Weights of a small GPT-style language model, trained from scratch on English Wikipedia: biases.
MLP neurons of a small language model. Each row is named by its layer, matrix (down: output weights) and neuron, and shows model dimensions 208-335. Each number is 500 + 25 x the weight over its row's rms, rounded and kept within 0 to 999. Numbers have three digits each.
After each neuron's rows, "fires before" lists the tokens most often just after its 100 highest values on Wikipedia text that the model never trained on. A number after a token or word is its count.

L6.down102:447489524468532519458469483550504525507467483467528497515477539466509495515486491475488498478507515470469517516485519499526456510501533552557501490494484511505503504447505518495526519482494482487489472466477518496494505495537508453535514504490462481503531519493459503484544537481457489499453517493485517479467511526462496492535472496524486495450495502548533522506477491472511509479524
fires before: "\n" 31, " 0" 7, " 5" 5, " 6" 4, " 4" 4

L10.down709:489512493523518552484527493496503529518501520509527519501507495504553545482509513516494483473482480490465457524501517525516498504514494530498517496563489526519501457515499501515532469488509517465501467487489481489551444504492425518506487493462519472464484530496490508517514482471475486550517513478530465528562470488521493476518540461527509518493499509519499504508496467517509515488523
fires before: " of" 25, " to" 9, " for" 8, " in" 8, " by" 7, " at" 6

L10.down309:521564506545446509494478520520519504531490437519519508491523530519498463503452518477500503552502483507466506506493488507458534518493472482519505475473474499471543445502505478508495488548530518484505494499563504511510535474490497471490505520533479526564460534469512466530532477476514496534501483528487508519508527534496532530516438485484434512472472501530547482491478488504516489477489
fires before: " |" 47, "," 7, " and" 6

L6.down1761:471541489455515495493473500505511520487513526464508461473533503517475475511489486477511436514482520504488488485530481496519457503484494485500495526544484507532481501525481478487511512544443514485494558476496488484508503515469519507543507501485525497417427506521530468516484461465533476501542462524478542449537529505499521526440533480482513507497454495538510519494470474483497501515521
fires before: "\n" 38, " The" 10, " He" 9

L10.down1660:477522475501465529489447474514485505518511508507519490448521522468478514512474474502515502498522493510450498554531532446515499490474456522495517531506481492513456506497517507486468447499520454476488541498491528493524519490474512507511507526466537566520482440550483493513565534509496465548486532459555528531484468483454500518517487459483487511548474514515491511526488514486508543519555
fires before: "\n" 74

L6.down1459:512494468493524502531486511523471534453454468493526571477458510507479496510506504448504532509512476482471530481450481511486541460478469510468569502498505496507493467513472489540514496513537526468478514515548495504508528515527498481526507492503540469498508491474551494530475477497501519522547499507526480493530510518527545484492493536477477447548509502503519500504471523548475529487489
fires before: "\n" 37, " " 17

L6.down337:470528471468456510529479537473495524508526502505496513473497492507486529502494493467476557498519482558490467474511538518461552470477545527487449517482557486479561523449470545473464523531515510483501496497482513481504510468514530476493486501462520500398471486525444521494513518494456465528501507490465514478478513523489499508501496507499478488491497521539516533554506470540506501518497
fires before: "\n" 42, " " 11

L6.down1271:517535466507498506488530511498483522474520520509492468505533519512531457483512475516525510505503450497488508486473503476484540456498512473442458527506518489526507487475475506519535487521547529450486491506488519490501517486464487536496538525531474528502476482504487541460536451512523495482492480515488478467518485474504467511506486494483499524464474475542469485508479491503504502474518
fires before: " in" 17, " by" 12, " to" 9, " on" 7, " as" 6

L10.down1812:514487500533499495510492514501502478506484505479497505526506460518467506506494461512522504495469502480471489439480480566490537495522495502499485519537466520533494576476486484519515485495500545488525495466481506514467478493509471522490551469483509473561446501490488475481483489490494488474524497515454518441480500496527522519506506490500491506495486500524503463505487498511506489508473
fires before: "\n" 24, " He" 8, " The" 8, " It" 7, " In" 6, " This" 6

L10.down1636:485489501476447490504500506558506481478494481488483492512445536462523474535522504557454500521488494521482446499502522479509504481460542504495508505534456491475491535511487512487470509552527504523492494444526476506478483568499478469516504512482490484460483477478501498497518505502463479518498527500502500490516533521506513491485536507479493519500488509461505506497510506515482529472550
fires before: " |" 47, ":" 11, "\n" 6

L6.down1123:467499441519488477489504493519507523465518499481523526513482501452494480440499474519511506509481515473518476511495494511506472484498491457494495461505432527468477560490485538487456540494503478485528528514464487532520507477508502482517492453503543519505497550561501533490501516486516539511490528493537490487517518520532519526501517467464510497505472492472508513492562523492505510500515
fires before: "\n" 63, " " 6, " |" 5

L6.down68:475490471453514552511533465463463440484480462449468491514519452506496502524487502506492530464521523493475525534548535502528545490520447499483510458465477469458487508513515524469497519498472535482497496523457509501486499533452488501530510533531462512521507482478514546495475495459512459508480500507497502492528462535489466465491531514513487475539503512528512520509458516476527568514500
fires before: "\n" 63, "-" 7, "|" 5

L10.down1551:477527503471529514498534496475481512529483515462516515532507499497537439486533439528509476483524499508505568503470523495525499514529517506503527481521515511497535512522520489515503505510471518511483540451491475502516502455498503487532483481528514481513495502513488514469520482466499496502543530527516476529494495494495492511512491493542524488513473511492461512550495504501502505497506
fires before: "\"" 38, "\"," 9, "\"." 7, "\")" 7

L6.down1471:534512498522470522484484466502466503520480513530498552535487473501483571481488525501493494509452497487519516482475490460508496514500528487465564474525454501494515466508475512551528543442461490539510496508528508491517510512456502512539460525501529487510506531498540493501476498527527472548496457490488520535514511546517511533499482506553527515501520517476482470481495510520500532494470
fires before: "\n" 49, " |" 11, "-" 4, "|" 4

L6.down1074:496484510485523510524470490521519484495521493505474512502498505417492457487457435504536547502517499511496500457488494474447540499505478504467480506488473496529492515567500506467484527488496520532508581519520470528534483510499513505502510517453491530552561508494549476516529477513474525522508487484493478474467515536453515472460485501551436511504484527478496493478474487528491499473436
fires before: " |" 41, " 14:" 5, ")," 4

L6.down559:498496498480525491483478517498495522509516499507490472524461505466517522504512482535501506488457496530509470452525457502510524491484495517448483522527548525481541485506503538496515522502535490508516510487449480480493528484507510512507496513526526489563521473540445504488489520548478530440479525571466482526479489506468461517503492485494528483514497508498471551516483506466503506473504
fires before: " |" 55, "\n" 9, " 0" 6

L10.down1518:446508496500466446500502472452579499461543513483450506493447493473504515477502487494509525470512496517505517510486474531491506480459522504505486503471494496505518529448519453509541520505514526471478538527520538494477496495511485475448527472475475505504532516503525501507487505525499496484500466465483495504516502505510513479531517496495489513479518460501471505492531494466527491494441
fires before: "-" 68, "\n" 13, "'," 4

L6.down1785:485502497489484509508498487477466467534531527501516499513486472489526459525498490455521476508481486526476476497538468552496502551524443469528502541541525484501539499476517461501529479503510481484482515517459496525530496475497518480495463505475492535541539460494471522462508542482471513464454538475501504478525495493499490549498543478494519551484503491474469522514477485504490534470473
fires before: "|" 39, "\n" 27

L6.down772:465507466516449530500516496488463496489497507521492484531463498511468497517539491497503497475477503509493483487534477489525487528518494528477456521506479456549545505535507491508503513553468511469486470507501514516502542456491483515506528451514489494399516537492466507502532467488545490541484518503517538490513554488521478551500477504492506470466510520497491455520517537461457548477532
fires before: "\n" 39, " " 8, " Knight" 4

L10.down268:482500468511540510463499506476453513466493517489453525516493515486508494522560504519505453502519482503514485479496534503525526494536499499491464491556484471534525530462528458509484514530492488488550475489532517534495495491561559517525571467522488509547541491485502500484464489481519538468524450475506546506497497526495485526497526461487520477441504524534508508441505510446509512514526
fires before: "\n" 52, " He" 4

L10.down965:487515524455469515511505550482497458466560516487483508499500494525488574490493482506487559491491505446519493466505509486467549523519514512501508507473525464503496513551511476500535483534486538489513519539483513480495533463533538573498487525514489490531529503468464526496459485498513456501471542523560530547508459493523504508507509468488539529529479475504479525511507513507481497458485
fires before: "\n" 34, "|" 31, "-" 5

L10.down388:461494517547503507509500476481503488512508507473496486517483435546502537494477483506518469493513496488471495506495495516486522491501521539518500519510464460537495514458540524514503531538464547484484517477521502544506518469503528464507492500503541503450484496492498525532549524486541496405513495517486495458451473546529471490520506494486490497518484506484484469508475502485461503474413
fires before: "\n" 47, "-" 29

L6.down1362:497469505479491511491526471507460507454483542472462468494528499535525507525527530487484492492486492483526502501512487458504472496489484508543514506492506503470491459459466565540516524477476490502492491508484472457488505525485481512491450503508523519534502435460520504534494514514558483475497506497520485520492495541466458493482542436461548513565503507500473481493524502513508495491519
fires before: " |" 43, " 0" 10, " 4" 4

L6.down1110:462486489513486492503493491509498510527504437502488423526541547502522543517483478475489555531517465520470484491492485452476529476440480520514497536474492521474516542474488513512508513451500528515516513519468568515477514514488491467459483501463511480511444513508484501493548501474521475508482495479482535500488500549464512471515533481487456503511476546522507522491508481526478470498515
fires before: " the" 16, " of" 13, " a" 10, " well" 10, " it" 4

L6.down616:472482458510477522491531482476480529501530492517525488464468500525488461449470460441546512496461538492530484532495465512502525472528517518513510499525522501505536598529478493550528490552512483494496478486533536499488509437479519459488477529498543459460533515497474475504473499489493561493470524482466477473506511499529513523511493478472483542528541541526509529496482480519479497489504
fires before: " |" 47, " OCLC" 8, "\n" 4

L6.down668:546496504494500489504462533480516517457507479515439505513512532523495480522460562515472436476484491477513508517485480530514503480482474497500476478503506462527469545494499483481500498503526481495467472503519501488494545500463483498492522511519508514588487492496523478470521554483565505497485477487542521561531521517448486538508477487527506469460508468527456477527491509513524500504479
fires before: "\n" 23, " " 7, " Formats:" 6, "-" 5, " -" 5, " Los" 4

L10.down310:545492550510491503513440488569519512500517544487489505481511488489477537542473477489491523497477507474539495506532510518541450466497527511481511540483513515490477522500470471517516501519534474510495491532458506447511531518433526463515514477513504512499477494442485466524493479479481488508526484540457525477511561523509496507547489474510464481475513495539511459489454507487481497550466
fires before: "\n" 51, " The" 7, "|" 7

L10.down1232:459496459516506479514518529482496522473500501485496482528507476563501519508488498488481437433507518512503524453494488499504525500519499519517482466518482487487496513474530497496488518498492573493510474500541487520463466484533482478498531476495519495411532506501471482499513511492475508533483488502521470495505535508498491518512504488508491469513484524529541468512492507442501522489495
fires before: "\n" 91

L10.down1888:455478485496493513460535507507507504492510502484473535538519552510478496494552468535479520484516483505473483510505521492501503518524485472504496474488457521533496507513483518508495475495497464498478524476479453509565541510502475503482459524519514547453521482479474507462501512496501504455524510547507468492498475495514540474519516503486538521522502496462503503471565525470487473526527
fires before: " as" 21, " in" 11, " to" 11, " by" 7, " after" 4, " from" 4

L10.down1421:531506499525505511488514520513468526497481496481510485515485516531499510485513485519512517460514477500490468471487517532539512490518508516508523493501463489534446456512482496551500490498496481522553498500509525491510500544465533518510504488485487489422498498487503499507492527508520480527494535507482494505522472506523496502523512505509527508480443549477521516485513500478503497520542
fires before: " the" 22, " in" 9, " a" 8, " to" 8, " by" 4

L10.down1760:476482465490518512522506492506516521503495496516446541557534505525447482506541495516504502516488510487521498529537519530472490493525467494485498488517521535495537508515523484494497502515488502442517450503495462520518506489511482473487480446496521500418520499522484509534486494502484517529505479479438499508475520489509502486504492470447451460518525528480516498509495517443514520481492
fires before: " |" 53

L6.down1511:482532473553495505508492491492455505475455524481548554520494498485473460504478471477484465494478545502472468528469483483526542505529458451504500486500482502537490492456500496482464475505507511510532505510504484475529478481466512534522512497490499477531453486497509474488537479501520494473490531456475473474493432498470508517481501467504475511483529505496477498527511525534499489522538
fires before: "\n" 61, " a" 4

L10.down1282:527457534500534500538535510509460471486520488506485498547497525525506507519529472547487483520524515458510525478508454489519503479461540540507488514477508530480519485504507476513527490477483509530534531463492474416468485450496541514518496541467517482529453486440486478487524513532471514470473488482478498499500469469499522554474513476530496485534536512434525534498497501509494526493530
fires before: " in" 27, " on" 9, " to" 9, " from" 6

L10.down137:504512485496460491506488507456470546505509490536488534450541516479453502516504527484492503469487456511531507519499511545486551530513522482487529513525483494560488457491540513483554465509496527517487519461515507492506494470532510507559506492490529446481508506502477497468491475566505539493498491487472498473513486517484494517536497490524494475514505481479489482511508552525482498431513
fires before: " by" 49, " in" 8, " by:" 6, " on" 4, " to" 4

L10.down1243:511500505480470516494507524476474459501541481480473538476514523505531549545489475494463519536552519512452512497534468484506492494468510470483536474508504513479490558496473517545517505548524515477483496495528504471505491526531533492509490495488503476443497500532470509482504456535482511515496536484490540484484498487493519515448541461507520457505480481537463489491546482491499517474563
fires before: "\n" 66, "==" 7, " " 5

L10.down1118:501471480525487419521503514470496516501497444512499486479495497475517512495486456532485493429494522529452485498533513508503522496496528516459514541560447516499479491492520548542467501508487465493490485497466459515480512491500529484488511520503498510493533495479470531498477518486525471477533472503508546458498489481485494505492477530505501518472496520540516495498454523518487464492543
fires before: "-" 91, "\n" 5

L10.down2010:530501529495516506531491479529488520472483503508495532528513509468526467511499476492504501517496524547488503439491510523534513496536472440540490530475513497472434495476507488484557514512498508521495509492479483480470516446499529526469529467501556514524501510458474501498487544514469479467510496472497499534482488508522510486493536513491542525494481493490526477508493485507476488494494
fires before: " |" 27, " 0" 14, " 1" 5, " +" 5, " the" 4